Weights of a small transformer language model: width 224, rotary positions.
MLP neurons of a small language model. Each row is named by its layer, matrix (up: input weights; down: output weights) and neuron, and shows model dimensions 0-95. Each number is 50 + 12 x the weight over its row's rms, rounded and kept within 0 to 99.
After each neuron's rows, "fires on" lists the tokens most often at its 100 highest values on Wikipedia text that the model never trained on.

L5.up883:20 42 36 34 63 38 53 55 38 48 47 58 45 44 52 49 50 70 49 38 55 50 26 33 64 53 81 30 47 23 51 52 50 53 41 52 52 51 45 61 47 62 39 65 54 40 77 53 59 47 58 46 63 50 51 51 55 61 34 51 27 58 65 45 26 44 34 30 44 53 51 46 93 39 43 36 38 46 67 55 55 50 61 66 39 55 44 46 47 34 58 57 57 42 39 58
L5.down883:61 33 30 28 35 56 54 58 53 46 61 62 38 50 52 53 37 59 67 46 47 47 48 42 50 66 41 34 50 47 45 50 50 65 50 53 53 38 41 49 49 30 21 43 48 43 43 69 71 59 58 50 46 62 46 75 64 41 61 45 49 36 43 72 42 58 28 38 57 47 61 42 50 56 59 47 27 50 49 22 57 51 50 61 42 46 46 64 37 58 44 49 49 48 56 91
fires on: " the", "7,", "6,", "0,", "@", "1,"

L3.up169:73 52 61 38 59 47 51 65 50 60 26 56 38 47 43 50 53 65 43 28 53 80 50 48 51 49 38 29 52 51 50 49 73 57 50 47 48 38 40 49 32 69 70 42 56 37 75 56 32 45 57 55 50 63 39 63 54 40 38 25 38 55 48 61 20 43 62 60 66 42 65 46 47 68 67 48 40 33 60 53 42 45 35 45 61 63 52 37 33 61 51 23 38 40 53 47
L3.down169:57 52 62 56 64 41 59 64 52 53 58 44 29 64 49 44 58 43 68 32 50 78 38 59 51 52 46 71 26 35 69 56 51 45 51 50 58 46 45 43 57 59 81 43 55 71 50 79 47 66 66 61 61 44 45 51 50 45 46 50 40 56 30 53 41 53 43 63 65 42 41 50 49 54 51 57 41 43 65 41 40 33 57 42 55 67 58 35 56 44 50 44 39 35 36 64
fires on: "v", "r", "ä", "le", "ü", "ar"

L4.up875:58 41 50 50 56 40 42 69 54 65 71 39 39 46 54 62 47 42 45 34 58 50 38 44 54 33 47 45 26 50 55 65 56 43 40 62 40 28 25 50 60 51 40 42 40 43 51 66 64 45 60 59 51 48 54 50 27 46 59 23 39 79 66 38 42 19 40 56 55 58 46 47 63 54 58 51 63 56 55 62 48 36 22 48 57 48 52 57 36 33 63 56 56 56 64 40
L4.down875:47 40 29 47 78 47 42 40 27 44 48 74 30 42 53 39 61 56 38 30 35 46 46 55 52 68 78 67 55 63 22 57 61 47 43 38 72 59 48 51 29 54 73 63 51 72 62 47 52 39 42 45 51 34 48 51 63 70 64 47 56 45 59 57 70 63 40 35 55 58 54 37 38 43 42 42 24 43 40 54 46 45 52 48 62 43 67 45 44 42 50 54 62 41 80 67
fires on: " the", " The", " •", "The", "@", " at"

L7.up892:89 44 31 60 75 51 42 51 55 44 71 43 62 46 25 49 51 62 55 38 39 79 49 38 49 57 36 49 54 22 70 62 59 49 42 62 40 36 50 43 33 39 37 42 25 52 58 46 59 41 66 47 48 42 51 53 34 46 26 40 45 57 43 63 51 57 51 40 64 53 40 22 73 34 51 47 56 55 58 60 42 50 33 43 43 66 53 70 34 31 48 47 51 39 50 41
L7.down892:28 57 48 27 51 68 37 68 42 67 36 42 44 62 68 48 32 32 35 65 35 46 57 31 46 55 77 72 48 67 34 52 65 35 50 48 45 58 49 67 66 59 52 52 62 53 45 48 31 68 41 58 43 48 35 36 45 48 41 58 52 50 39 68 43 69 42 42 52 75 36 54 47 32 55 57 52 34 28 39 54 46 58 65 44 43 27 41 41 55 42 34 50 54 56 59
fires on: " g", " to", "g", "K", "A"

L5.up517:32 73 47 37 40 62 38 51 56 67 52 37 25 76 54 43 48 42 51 49 40 68 45 39 56 46 44 35 56 57 48 55 46 29 40 78 63 51 49 58 37 33 36 45 46 52 50 33 57 57 51 42 56 50 48 61 54 09 30 24 47 52 59 50 68 64 57 40 35 43 61 63 41 70 55 54 45 46 60 41 42 51 34 59 52 39 67 71 36 39 57 53 61 53 45 40
L5.down517:33 36 55 60 45 82 59 49 42 42 46 75 60 45 53 53 30 66 53 52 63 56 20 40 49 67 53 45 47 24 66 43 48 53 52 63 57 35 48 45 49 44 61 75 54 56 50 53 46 44 33 57 44 54 68 36 56 53 43 39 61 62 57 54 47 51 42 70 50 37 58 39 55 71 56 61 51 57 62 45 77 60 56 59 30 49 34 34 64 60 25 43 33 60 56 82
fires on: " N", "b", "W", "iet", " Kn", "ike"

L7.up795:55 45 26 48 46 55 21 36 55 42 55 50 51 55 48 46 56 63 67 61 65 34 43 47 67 44 38 34 29 58 63 76 40 33 63 41 24 28 46 60 39 57 49 58 55 42 59 37 51 53 71 60 60 60 51 53 49 50 50 46 43 62 26 69 34 64 49 40 45 46 53 24 48 47 45 50 75 49 49 77 48 65 55 72 51 46 45 54 34 62 50 54 54 41 45 43
L7.down795:56 46 44 55 58 41 60 46 41 59 51 46 51 32 56 44 53 51 69 55 43 35 31 43 50 33 54 43 49 59 44 50 65 41 65 58 46 60 57 66 29 55 44 43 85 56 39 55 45 72 35 65 41 79 55 33 44 65 74 16 48 58 38 41 39 52 54 59 42 47 57 49 61 49 29 73 59 53 49 39 46 42 54 41 66 39 32 55 44 52 46 37 57 40 46 49
fires on: " of", "n", "8", " |", "f"

L4.up606:62 40 54 43 62 26 47 67 43 56 49 60 41 34 59 44 76 59 68 35 78 59 43 37 54 68 51 34 30 23 58 53 67 63 48 48 39 51 19 65 60 50 21 53 43 46 54 64 63 52 61 45 53 53 41 63 53 28 55 18 39 74 40 58 56 29 72 23 40 64 52 47 58 32 48 57 58 42 59 52 59 55 42 51 59 66 66 54 35 51 30 41 36 50 57 48
L4.down606:66 43 73 45 49 24 44 67 20 55 37 62 67 52 59 47 62 46 57 47 73 38 50 38 58 60 42 42 49 57 36 48 50 58 52 22 66 49 47 61 31 22 60 50 32 76 47 59 57 69 73 79 42 28 34 53 72 52 54 42 45 40 53 43 66 45 44 48 50 52 40 46 38 52 65 68 34 55 52 49 53 46 65 36 67 66 57 49 36 61 76 62 55 50 55 73
fires on: " the", "@", " at", " =", "9", " a"

L2.up877:34 59 48 52 56 55 62 62 59 65 67 71 49 63 49 44 63 52 64 43 65 78 54 60 49 55 71 35 26 40 38 36 57 58 60 37 60 65 54 43 61 57 56 62 64 41 50 57 53 44 67 65 53 69 34 31 63 73 44 44 53 62 61 45 45 49 55 53 55 57 77 49 35 66 54 44 57 46 51 74 36 50 27 45 52 62 39 36 53 65 38 70 48 48 53 63
L2.down877:43 62 47 52 32 49 33 53 55 48 63 35 58 51 51 24 58 42 75 45 52 60 70 45 29 68 58 51 42 35 61 49 52 52 31 54 59 42 69 62 64 55 43 59 45 39 52 53 42 44 54 15 48 47 57 50 71 57 57 54 55 32 46 64 43 59 71 44 48 59 30 59 44 50 39 61 41 48 50 41 49 67 64 64 60 44 34 33 36 59 26 66 68 60 35 56
fires on: "ra", " Gra", "ar", " tra", "r"

L7.up378:60 64 51 37 67 42 63 43 59 53 52 53 36 51 42 48 58 71 55 51 49 66 43 56 56 37 57 40 41 39 70 42 48 36 45 44 51 71 33 55 42 78 47 35 66 49 65 47 66 44 33 46 50 47 53 49 51 35 46 19 43 58 46 36 57 42 42 30 75 43 37 41 36 61 59 48 61 61 58 32 32 44 37 54 57 55 55 59 48 36 60 37 50 43 65 60
L7.down378:57 61 54 54 36 67 59 44 32 60 47 51 45 49 58 63 52 38 61 38 41 40 52 46 21 17 59 41 75 63 59 67 43 54 35 53 57 65 27 47 60 58 44 44 69 63 48 41 58 64 56 30 68 43 63 59 43 29 42 55 37 44 66 50 39 44 27 31 61 62 56 42 62 53 45 76 56 57 51 49 35 34 21 47 41 29 56 50 48 38 60 65 39 63 62 51
fires on: "\"", " 1", " so", " 2.", "ne"

L5.up47:52 51 18 47 65 44 51 56 63 66 58 39 55 56 41 59 57 59 16 60 35 47 38 70 59 41 42 50 55 30 53 68 43 44 62 47 56 57 45 66 56 41 51 57 55 54 59 51 50 48 52 49 53 61 60 42 44 65 58 22 39 52 77 37 45 24 53 42 72 66 47 46 41 71 61 48 29 57 72 28 36 37 40 41 54 55 63 36 45 36 48 42 62 38 50 42
L5.down47:45 47 34 52 49 53 45 46 38 59 41 46 62 68 61 53 43 51 61 56 74 39 35 68 49 34 68 45 63 65 58 37 59 41 50 39 49 24 75 52 52 31 46 27 43 55 48 65 57 52 42 29 45 62 59 54 52 59 66 41 62 56 67 41 40 68 60 56 61 35 63 36 42 40 43 46 23 54 56 37 32 41 57 65 49 66 40 56 51 35 63 52 52 60 48 53
fires on: "en", "in", "-", "an"

L3.up703:44 39 52 52 60 48 53 66 49 57 38 34 31 64 55 25 33 54 71 62 48 68 46 57 41 40 38 58 32 28 53 83 50 50 53 41 54 38 53 53 31 56 49 47 52 51 54 42 50 33 40 57 24 63 27 59 51 48 59 38 48 51 54 50 40 55 31 52 49 48 36 46 33 74 53 36 63 59 54 49 51 42 20 56 62 50 58 58 46 67 65 50 23 52 50 48
L3.down703:35 58 45 42 42 58 46 50 34 30 50 49 56 35 50 59 51 57 71 80 52 69 56 27 53 51 52 53 60 51 18 47 65 40 31 35 44 44 70 36 45 62 23 58 56 60 42 55 52 46 57 47 56 52 32 44 39 30 60 46 57 64 76 54 59 59 31 46 46 56 60 57 61 68 68 47 59 50 48 60 56 61 54 51 43 52 50 56 52 53 66 58 40 54 51 61
fires on: "a", "ig", "or", "m", "ass", "oc"

L7.up273:40 57 38 43 87 53 58 46 54 50 51 68 35 61 56 47 74 53 47 63 47 63 38 45 42 69 46 48 42 57 45 52 57 46 47 35 58 40 35 42 37 51 61 74 64 59 58 82 47 51 32 66 59 74 44 38 44 43 40 28 40 44 47 57 52 51 52 40 58 63 58 39 48 52 63 30 32 56 53 73 45 47 50 45 68 47 48 39 36 56 47 37 33 73 48 46
L7.down273:34 64 27 41 66 53 52 52 64 52 60 49 44 59 55 54 64 62 35 50 60 73 40 45 44 47 49 62 35 54 53 54 49 51 52 51 66 52 51 51 48 40 61 58 54 44 58 52 53 30 44 58 46 70 36 42 50 46 36 34 35 53 43 56 42 51 51 34 47 44 42 51 67 63 60 29 60 42 57 58 47 48 45 44 71 52 57 67 43 42 53 33 33 53 49 28
fires on: " Br", "r", "l", "w", "eb"

L5.up291:52 52 36 30 37 56 40 50 54 72 36 53 49 36 74 32 54 54 44 63 54 66 33 52 58 36 59 40 20 30 38 43 76 65 61 54 51 34 32 50 33 58 54 46 40 34 64 52 54 25 53 51 40 64 54 49 48 51 46 46 45 69 53 59 42 72 39 53 37 26 59 28 46 37 62 46 51 58 45 51 41 54 51 60 41 63 44 65 52 39 73 38 40 37 37 48
L5.down291:45 58 49 38 55 48 44 36 52 64 44 59 58 46 52 42 61 42 54 58 73 74 36 49 44 52 64 45 25 38 37 29 65 50 47 38 52 50 57 47 45 57 45 62 33 49 58 46 65 32 44 30 42 66 57 40 41 49 24 46 58 56 54 46 44 52 45 46 44 26 75 40 60 42 81 39 41 58 39 52 41 40 46 56 54 43 39 63 42 63 60 40 27 56 28 42
fires on: "ig", "av", "ud", "m", "ll"

L2.up227:57 61 71 34 50 67 34 53 52 53 50 40 47 46 76 59 21 45 57 40 62 53 39 58 48 63 49 39 42 37 39 63 56 55 44 57 84 56 45 59 40 49 55 64 49 40 61 56 61 29 51 45 51 76 32 34 54 63 38 28 48 73 78 28 46 39 53 63 57 49 48 44 45 58 58 50 55 22 60 49 52 36 29 49 59 57 52 54 41 48 21 46 38 52 54 66
L2.down227:78 64 58 51 51 44 38 44 63 59 42 63 52 46 64 28 46 50 49 27 53 42 38 59 58 55 42 56 63 54 35 50 43 52 48 80 51 32 42 79 27 64 51 67 32 47 59 44 57 30 63 49 38 47 62 49 31 52 53 56 30 68 42 37 37 51 37 62 36 44 63 53 45 52 50 57 54 59 69 45 52 37 33 77 49 69 35 40 59 41 39 50 51 33 58 56
fires on: "m", "ud", "M", "im", "===M"

L4.up412:53 40 42 40 45 56 35 31 42 44 56 51 69 83 65 43 86 48 55 54 57 50 55 51 52 49 63 39 52 51 56 59 52 46 45 53 61 34 51 55 44 51 33 53 52 52 73 35 63 34 73 40 75 60 53 31 39 42 51 35 23 61 65 48 66 56 43 65 54 50 47 43 45 52 45 35 44 54 57 45 24 64 53 56 48 58 42 38 54 57 52 28 29 35 43 27
L4.down412:56 65 17 66 39 48 55 52 66 21 49 57 38 49 81 47 53 55 71 37 41 26 48 43 46 60 61 44 59 63 45 29 56 44 43 50 45 50 38 41 21 48 54 42 50 57 71 65 56 63 53 32 32 63 60 48 62 42 45 55 33 86 60 44 62 65 59 37 33 46 80 39 33 23 47 43 52 37 59 62 38 55 67 56 29 38 28 47 48 70 66 69 46 39 51 56
fires on: "u", "ai", "ough", "ater", "ou", "ven"

L7.up425:60 48 45 54 50 49 69 33 62 60 35 55 34 68 48 70 44 42 39 37 52 61 43 63 49 63 47 64 46 36 51 49 42 54 63 40 35 57 44 66 45 55 71 39 51 45 71 57 59 49 55 74 59 40 43 37 53 33 55 58 50 55 47 58 69 69 43 29 55 45 62 23 71 64 68 56 36 49 36 71 66 39 27 28 27 52 67 61 59 65 48 52 47 34 32 38
L7.down425:34 80 38 51 46 48 63 39 35 31 45 74 42 34 35 65 31 46 52 42 29 49 60 45 37 44 47 50 53 50 55 48 46 33 58 35 68 62 23 44 61 34 69 35 56 51 38 38 53 27 62 84 37 47 45 64 58 43 59 50 42 57 39 61 31 32 52 49 52 61 27 42 44 61 49 39 35 32 55 62 52 48 48 81 66 62 40 53 58 48 57 66 46 52 56 59
fires on: "\n", "pl", " L", "b", "p"

L7.up536:52 55 50 56 52 38 38 73 42 52 62 46 51 60 52 62 59 63 43 61 53 51 49 33 63 45 36 59 37 41 32 52 45 44 45 40 47 57 30 67 45 55 51 55 35 32 48 50 66 40 46 51 51 43 48 70 44 20 42 23 56 46 44 54 13 50 58 44 38 36 40 45 58 53 56 43 47 56 42 40 49 51 24 58 70 36 58 51 44 59 48 44 58 65 51 57
L7.down536:35 56 46 58 58 52 33 48 36 48 48 56 57 52 41 44 55 43 65 52 68 57 36 63 49 65 62 43 57 52 45 59 38 35 43 52 64 60 67 56 46 47 54 43 37 56 57 48 63 50 07 37 45 39 45 42 71 46 52 42 53 67 55 41 74 30 52 62 32 50 38 58 50 34 45 59 20 48 49 44 44 47 29 50 75 44 48 47 40 46 39 41 52 45 59 66
fires on: " the", "-", "|---|---|---|---|---|---|", " The", " R", "it"

L4.up498:49 53 49 39 49 46 38 49 66 41 48 55 43 35 47 67 35 60 75 44 61 58 46 28 42 64 71 52 37 50 42 69 46 61 70 11 30 50 53 34 55 64 42 54 66 53 52 53 55 55 66 42 54 76 52 59 50 48 41 53 50 61 51 62 43 53 58 61 61 50 50 42 31 50 73 52 59 53 35 57 54 48 47 53 46 52 41 61 40 33 52 60 33 26 58 60
L4.down498:53 58 31 48 32 73 58 45 51 65 44 28 50 39 64 52 71 43 57 65 31 59 48 69 48 43 73 28 48 41 36 29 44 38 34 56 32 75 47 53 53 68 41 52 45 62 60 64 35 41 40 52 41 56 36 54 43 50 39 52 27 58 44 37 75 31 47 61 63 47 58 58 37 58 43 47 57 41 53 29 31 34 49 47 49 21 63 42 41 58 36 35 59 58 53 48
fires on: "\n", " |", "s", "–2", "–9", "8"

L7.up505:76 49 76 33 49 58 61 45 49 87 51 26 52 43 38 46 60 49 55 37 53 62 65 30 47 57 43 55 49 41 48 60 41 58 40 49 60 50 33 59 46 65 53 55 29 47 49 35 47 41 46 39 50 56 45 46 48 43 52 45 36 77 56 56 48 43 40 48 46 54 55 42 63 56 52 58 58 46 38 30 40 34 28 60 60 56 67 73 39 13 56 49 53 34 76 50
L7.down505:37 51 43 48 64 38 69 41 30 63 61 38 51 59 55 69 58 74 77 39 43 53 37 54 46 40 40 61 76 51 74 55 32 49 42 66 52 71 44 63 48 42 44 45 57 33 60 36 43 54 56 39 25 71 36 30 45 46 56 44 39 49 65 48 67 50 47 61 48 53 74 32 56 62 42 51 50 42 48 44 41 44 28 51 23 43 54 74 43 47 63 73 36 53 59 55
fires on: " \"", " \"I", "\""

L4.up688:41 53 24 37 29 38 67 39 41 80 65 54 35 33 57 60 48 61 43 77 56 63 47 42 52 51 72 74 55 31 57 39 60 51 48 38 34 48 61 54 53 48 48 77 41 54 65 55 79 46 35 49 70 68 45 46 55 41 30 47 44 59 49 47 56 34 37 40 55 64 43 27 54 64 71 44 25 49 26 60 18 67 41 50 26 60 65 64 36 54 36 59 38 49 32 57
L4.down688:19 69 49 39 31 45 46 43 52 65 60 34 52 54 55 57 77 41 57 42 41 35 65 39 52 41 71 47 47 36 54 57 36 61 65 31 49 57 47 67 61 51 36 56 49 61 69 80 64 59 46 43 63 52 46 74 68 57 53 42 42 61 67 35 47 40 43 33 51 79 28 57 49 66 59 50 74 61 60 38 57 53 58 63 11 68 35 47 38 54 28 43 43 33 51 62
fires on: "9", "7", "8", "0", "′"

L4.up447:44 44 43 41 58 61 55 36 59 60 73 49 78 46 61 51 30 51 43 45 64 55 57 53 53 52 53 34 49 25 75 42 59 53 55 50 54 55 36 34 53 66 34 64 53 43 53 49 63 57 58 28 48 62 47 48 44 50 28 42 41 72 42 47 45 62 39 23 47 55 59 33 49 50 54 26 67 64 49 43 56 53 45 52 27 81 51 52 38 45 47 47 57 33 35 55
L4.down447:63 52 29 38 46 49 81 37 47 39 54 58 72 59 48 59 50 45 53 55 65 43 55 58 42 66 57 41 58 57 60 54 41 72 48 36 40 32 35 38 87 44 60 66 49 43 38 42 27 47 43 63 62 55 47 61 49 62 47 48 46 34 33 55 41 39 30 39 52 37 64 49 56 34 74 47 52 61 65 45 76 54 54 39 28 49 57 51 31 13 50 54 49 51 47 54
fires on: ",", "1,", "3,", "4,", "7,", "0,"

L3.up534:60 50 51 43 42 55 28 57 75 55 42 60 61 56 46 62 43 63 49 41 34 65 43 47 49 60 28 31 52 48 48 44 56 60 83 44 63 54 44 59 49 53 64 45 37 41 57 41 73 54 49 52 60 61 45 27 42 50 33 41 27 55 41 66 44 52 41 56 84 30 48 47 56 66 59 36 58 53 67 38 34 58 42 52 48 51 53 62 54 52 42 37 42 47 44 54
L3.down534:51 57 37 56 45 63 64 54 51 76 36 40 51 52 55 53 39 69 53 36 47 59 47 64 59 54 43 41 63 43 58 48 59 42 58 50 50 55 26 73 31 55 61 53 54 49 68 59 71 44 40 51 48 59 72 51 53 52 33 42 48 44 34 40 42 60 45 59 57 30 43 44 45 65 44 48 46 51 38 50 16 47 36 59 64 62 65 51 48 29 45 47 39 57 51 31
fires on: "os", "ud", "ü", "ä", "les"

L3.up562:58 70 42 38 48 62 38 51 57 51 38 51 74 64 58 61 52 86 36 55 55 63 50 61 53 48 56 27 37 38 60 64 63 36 43 72 60 44 36 37 56 62 45 48 53 47 51 71 52 50 62 35 68 46 56 39 43 52 44 47 51 49 61 49 63 50 15 36 62 48 70 56 49 58 42 20 54 68 41 61 34 43 28 53 58 53 57 52 46 21 64 52 29 44 53 31
L3.down562:51 51 44 49 31 51 52 35 48 55 48 68 50 70 55 48 49 49 42 49 53 31 42 43 37 39 46 35 52 40 80 55 59 53 59 64 64 43 52 48 25 53 53 53 54 67 52 38 56 35 53 21 54 53 50 62 40 48 40 60 62 72 48 58 61 22 30 49 57 52 45 47 45 40 28 51 35 64 53 45 49 66 58 37 64 57 63 31 50 55 50 61 40 47 51 44
fires on: "s", "ass", "ur", "il", "it", "ave"

L3.up846:35 59 53 50 74 51 51 52 64 90 49 51 34 47 75 76 52 61 50 58 44 41 26 44 28 47 61 47 25 50 53 59 74 51 40 86 54 69 57 47 52 52 39 62 57 34 55 63 55 59 50 52 56 39 35 53 50 62 57 60 25 58 49 41 45 42 51 49 55 36 83 46 58 47 58 46 62 45 60 60 50 51 35 63 41 40 45 42 70 45 49 41 60 51 48 52
L3.down846:40 48 66 40 70 41 59 58 37 38 43 50 50 37 55 62 42 71 52 72 46 53 41 62 49 46 54 68 60 55 65 50 35 57 48 42 55 67 35 31 35 26 77 49 40 52 69 47 46 67 65 45 65 52 39 48 65 40 64 76 35 66 66 46 50 43 41 32 38 68 52 43 38 37 36 54 32 37 40 36 48 39 50 66 63 54 47 56 55 53 52 32 74 19 46 53
fires on: "it", "ost", "ron", "ct", "amp", "amb"

L7.up852:59 57 62 43 73 67 66 48 64 41 47 34 47 36 49 54 62 59 64 45 57 82 46 57 46 59 51 52 52 46 51 28 47 33 14 45 66 55 12 57 33 61 45 57 40 25 56 49 49 51 54 63 35 50 38 39 53 50 56 37 38 55 33 40 37 45 47 37 56 46 69 46 50 53 52 42 37 53 67 22 38 40 27 67 50 31 55 45 36 36 65 39 50 48 48 62
L7.down852:36 47 54 52 54 75 58 63 59 42 60 63 47 48 57 41 46 47 58 43 57 14 60 71 31 32 52 37 47 50 56 67 40 54 46 27 49 60 46 37 34 53 38 60 56 46 56 30 45 56 45 44 43 51 39 52 41 46 71 56 62 51 48 64 59 42 49 54 40 45 57 42 54 55 53 60 40 37 38 46 29 62 38 38 28 34 55 57 54 66 62 70 48 42 78 61
fires on: "le", " \"", " \"M", " \"S", " \"D"

L5.up538:45 48 28 12 29 30 51 54 65 66 47 56 46 49 60 78 74 63 37 60 62 56 47 48 60 53 42 68 39 42 46 54 76 56 57 35 57 43 51 67 42 42 41 50 31 51 69 52 64 56 59 44 52 36 49 57 46 53 39 37 60 56 42 57 53 44 49 29 68 48 45 16 42 58 62 50 42 44 45 43 38 52 35 74 49 42 48 42 18 33 59 37 53 31 36 33
L5.down538:48 61 51 16 41 40 82 50 42 56 38 41 68 59 59 58 48 41 41 60 48 59 41 53 50 44 57 53 49 44 46 38 57 42 71 27 56 52 48 66 46 66 72 54 45 54 63 64 48 45 53 38 54 53 51 48 37 44 45 52 59 57 59 52 52 38 72 41 58 58 33 37 53 72 57 37 42 45 54 44 34 45 30 61 41 34 65 47 49 45 73 40 56 64 33 36
fires on: "9", "7", "0", "8", "4", "5"

L2.up445:32 50 58 38 68 52 49 61 48 65 41 56 42 51 67 75 49 69 35 42 65 55 46 60 25 65 34 45 40 44 48 43 65 44 50 51 72 36 55 51 47 78 56 73 62 59 76 54 49 32 45 40 57 55 46 45 38 67 37 28 54 49 59 41 32 29 38 44 72 48 44 58 63 37 63 45 63 38 35 24 59 44 41 53 58 63 45 50 56 47 52 32 33 41 69 41
L2.down445:51 55 54 60 62 54 64 42 61 61 35 42 41 65 46 75 41 56 46 42 65 65 49 48 53 57 37 37 32 49 53 55 67 46 49 52 66 47 53 36 52 56 33 60 55 58 69 51 67 39 45 47 73 74 64 53 50 60 36 38 46 71 48 42 38 40 33 22 63 46 37 50 69 40 60 30 61 51 34 43 70 40 47 59 57 46 51 69 55 33 57 58 30 32 61 38
fires on: "im", "M", "ill", "ep", "ome", "ran"

L3.up767:12 49 53 40 34 47 55 43 68 52 52 53 69 38 36 76 41 59 41 56 42 53 56 56 56 52 65 63 50 37 47 56 68 58 51 49 53 47 38 75 67 54 46 49 31 60 57 64 63 61 47 40 46 71 39 37 56 47 41 37 53 55 75 53 63 39 42 28 44 45 50 38 43 64 78 33 40 53 28 60 36 53 49 40 36 67 60 44 35 46 38 43 41 49 59 58
L3.down767:29 41 48 46 45 44 43 49 61 58 57 36 59 54 42 54 55 50 49 57 69 51 43 49 34 53 52 52 48 45 57 47 54 40 70 52 56 59 58 41 87 59 37 64 33 64 53 48 66 68 30 47 49 50 57 41 49 47 30 52 38 45 67 80 71 51 43 54 44 40 68 50 43 52 63 48 44 55 40 57 36 58 48 46 45 73 55 54 46 54 72 54 36 35 42 57
fires on: "7", "6", "8", "0", "9", "5"

L4.up719:37 39 47 43 48 59 31 45 73 53 45 50 44 36 49 59 53 55 43 31 49 86 42 51 50 47 45 29 43 43 38 41 49 41 67 60 39 67 53 49 58 40 35 58 43 55 69 67 43 50 60 43 21 50 45 52 36 40 35 51 38 52 55 53 41 50 25 35 66 56 84 29 57 71 45 29 60 35 63 43 34 22 47 48 51 55 64 52 58 54 56 56 25 44 51 44
L4.down719:63 39 71 60 57 58 44 48 59 70 56 41 41 40 64 48 52 59 55 35 27 69 37 62 53 67 49 50 35 38 53 39 63 42 50 28 70 60 55 51 47 46 46 68 50 68 51 50 59 56 57 47 22 58 35 58 43 37 47 41 36 71 51 48 36 48 51 53 73 36 70 46 37 51 37 44 45 72 52 55 63 51 46 52 55 46 73 59 49 43 37 50 34 58 49 53
fires on: "ar", "y", "ä", "ur", "or", "ü"

L3.up800:50 50 39 38 54 55 58 50 59 43 56 48 54 41 48 79 63 42 54 43 65 48 48 42 53 39 57 38 48 46 52 58 51 75 48 55 54 44 42 42 45 30 48 51 37 63 50 57 53 36 75 54 62 56 46 53 41 56 59 30 43 55 77 38 39 32 36 63 47 61 45 41 47 59 60 26 54 80 58 48 37 32 57 46 54 44 64 53 33 33 60 38 46 46 41 35
L3.down800:42 38 60 64 36 55 49 56 68 36 73 47 62 39 48 69 36 58 50 47 39 50 43 61 65 30 60 42 47 52 51 59 39 60 28 60 45 34 53 69 48 37 34 38 54 78 33 60 47 50 74 37 64 48 64 46 54 53 64 43 62 44 74 54 45 31 37 53 47 28 43 57 47 44 35 33 58 57 41 57 36 41 54 33 41 59 48 51 52 48 57 51 53 58 62 51
fires on: " before", " Bo", "in", " to", "en", "hen"

L2.up271:55 37 53 33 54 59 41 57 45 51 33 63 66 39 48 59 57 65 51 52 50 67 42 44 50 49 43 53 27 39 51 33 53 49 51 52 65 61 13 24 36 57 47 41 57 53 75 61 50 60 44 36 65 79 45 45 24 47 39 33 42 60 62 33 43 34 60 34 74 43 62 49 44 47 60 41 58 46 64 37 47 34 57 45 56 54 53 53 41 40 46 32 42 61 64 44
L2.down271:33 43 43 51 40 49 54 55 68 55 52 54 65 27 55 52 42 50 61 60 56 58 50 43 64 38 37 58 41 46 63 46 50 62 43 47 36 47 56 48 46 51 67 58 34 33 59 59 42 53 52 81 45 61 42 59 48 42 30 40 47 36 56 49 30 45 41 55 51 59 50 34 56 25 43 57 43 59 56 45 28 43 45 46 59 53 64 60 55 36 54 48 22 59 60 30
fires on: "u", "ri", "e", "v", "h"

L4.up458:54 64 37 22 49 44 43 60 48 54 44 56 61 29 47 78 55 54 48 65 54 52 57 43 51 36 65 46 46 22 49 68 59 68 55 40 56 57 39 59 54 42 51 45 38 58 47 51 49 49 54 39 56 45 37 43 45 51 46 20 46 85 47 46 61 64 30 41 73 55 37 38 39 49 46 53 50 43 43 47 32 51 46 60 41 70 55 60 43 53 41 53 47 51 72 65
L4.down458:47 46 45 33 34 33 64 24 54 52 67 45 33 51 50 56 61 45 37 53 51 43 49 68 46 31 40 26 39 38 43 50 52 43 63 62 57 71 37 58 36 54 41 56 49 47 78 43 85 62 58 38 62 46 60 51 68 46 45 41 44 57 68 48 45 50 54 36 77 31 40 52 40 36 67 41 56 54 53 29 63 37 46 53 40 59 60 54 41 56 66 56 54 63 46 34
fires on: "7", "9", "8", " signed", "6"